python train.py --hidden_size=256 --num_key_value_heads=4 --intermediate_size=320 --positions="rope" --rope_theta=10000.0 --parallel_block=false --init_std_down=0.00613 --decay_fraction=0.802 --max_seq_len=1024 --dataset="wikipedia_en"
MLP neurons of a small language model. Each row is named by its layer, matrix (down: output weights) and neuron, and shows model dimensions 80-207. Each number is 128 + 24 x the weight over its row's rms, rounded and kept within 0 to 255. Numbers have three digits each. A neuron's up and down rows have the sign that makes its largest values positive.
After each neuron's rows, "raises" lists the tokens whose logits its output raises most directly, leaving later layers aside.

L9.down299:125152139135105116159115166126116181092090152154103109122147113139113125153155092116138142119177097126137128104088147178098127145133120107146138120123152128145084162158103099157094148123156080149108103092145096113153135125161116090136142126144085139143171122137089124116126185105141118171119181116081134162142157110143140089140144069148141113143151145138120117117137121114165124114141
raises: "v", "van", "vi", "va", "vin"

L3.down227:100163139120155158097166111158100140128090134109147134146125096144156146110120133166145128083132156106190126181158110093126167130125121126110170136115130158147116157117144130137103123140136147109101147126140078160134106088131125093096160130115135149144132157133108148100122102112119131100087107149149082140191098158134151119159133182137107109109116163168157119138143131133169089147138
raises: "ense", "ect", "ant", "o", "os"

L3.down261:098133154112152106130136151156119093091175119112131138129131125088122125112147140126118157112160121109138124115149156128115144122132117107171117164094180153150128133115152129110135117141122117099106129137127119120136158130125121110153118136106175143111128122138143109130154127141168110126119144119108137092113113106203132152091091158165121114121101106121111135135147131180127142121152
raises: "iber", "ief", "iga", "ide", "ique"

L9.down301:091131147100154141134102110100141145093118108104153087113119139095085126110100105121156137152141153129117119125140135147104093119146103133129123124093142099155146122141117171133161174108133126140174112074119163131124125149154132138128186138138085147142118144153099115122148112129141142137145112140168126129118158127167104115108125131188100151106136158098120135150099114133166145090139
raises: " have", " operate", " include", " participate", " continue"

L2.down134:107112122116136100171143158138126057163141135140128094081136168151163148130129137140119143098119092113111116119124126096104127139106152112140134101149109092099127128143121118118094109135142132125163091107129158124142100139114119147154126146134152145150152178159153109104107179137111113128142129109139134098091135124178131149088135121134128098115111133127093150135131146136123170154140
raises: "7", "8", "3", "1", "6"

L5.down79:128132110109157103103120111123128131132122156141138113147136102104134121155175108112125130134133171121142112137150128150142129118141118144164159152148170117101145109100076122130152093114134122084126115113130102154157104171100140130143119126147106180136169087146122142155181122120111127156105139134115157111116126081153140139125118138108113146142126126122154161160113095085107103131163
raises: "gy", "ever", "ings", "ém", "izes"

L2.down187:145168149143128170148171140129130154125103152157137106143161149125111179136080158144195115100125128127140147103118119153152114112170124147124176149122142140084135119135105164159122152129113101080140125158134126077133114147136130098107129134102186163128159130161119118128100118108143069102146149112135105129113124132174159097100161145140138149121161149151099102106185124113132114156165
raises: ":", "s", " of", " with", " the"

L9.down49:117140106159140126090128158161127128133153144134144110115159121140129160169112121119152126095110128124108097171116089151136086134130159080094102097135108108127106135099100120105151141144144150184148115147097113141117118089104171146102128169138114124112115113164070118148123129135135111141169123133122124130106106137139150114127109122118127154139161116181084100133112114164155108144120
raises: "ks", "vas", "rs", "k", "rial"

L3.down255:132128152096107137127158127124110162139151107146129161131089111132111106114150121094151131079139139115112194136119130139125107123159116141159108135109123110100120120137162107144126108095109116158106105101139115096123136107125141202102119181121133133196152160124143092127134126139140098141119163149127109103120130108151144112088115082174176139116155164148163089106115131110122114108146
raises: "ware", "face", "list", "stein", "hold"

L5.down261:109127168129133151164108120119186154126147113092126170133079088156170157109143109181086091151127119142134153137139136147122140126143159118122158149098142118108134161107172082157175121102082104129189167128118063099144124155196130157133147136107095137111107089138124142176112104137073124112125172156116121122142116143134107131111148099133136098113134154158157146087141133116144121115125
raises: "ning", "der", "dal", "ney", "ny"

L6.down242:122153090105130151105145146123110170118091175112088121191117134123127119180108106118122117110136153132137116119120087138159154112126136099154123165143171116118148145118125162127162121110127163087103158113085093114165158121196136126157113101085144139129178120132127110127127116116155114167094160108096158157135095108135087118098124175152105146116132090091106104122077158134135118106115
raises: "ea", "ched", "ear", "p", "ian"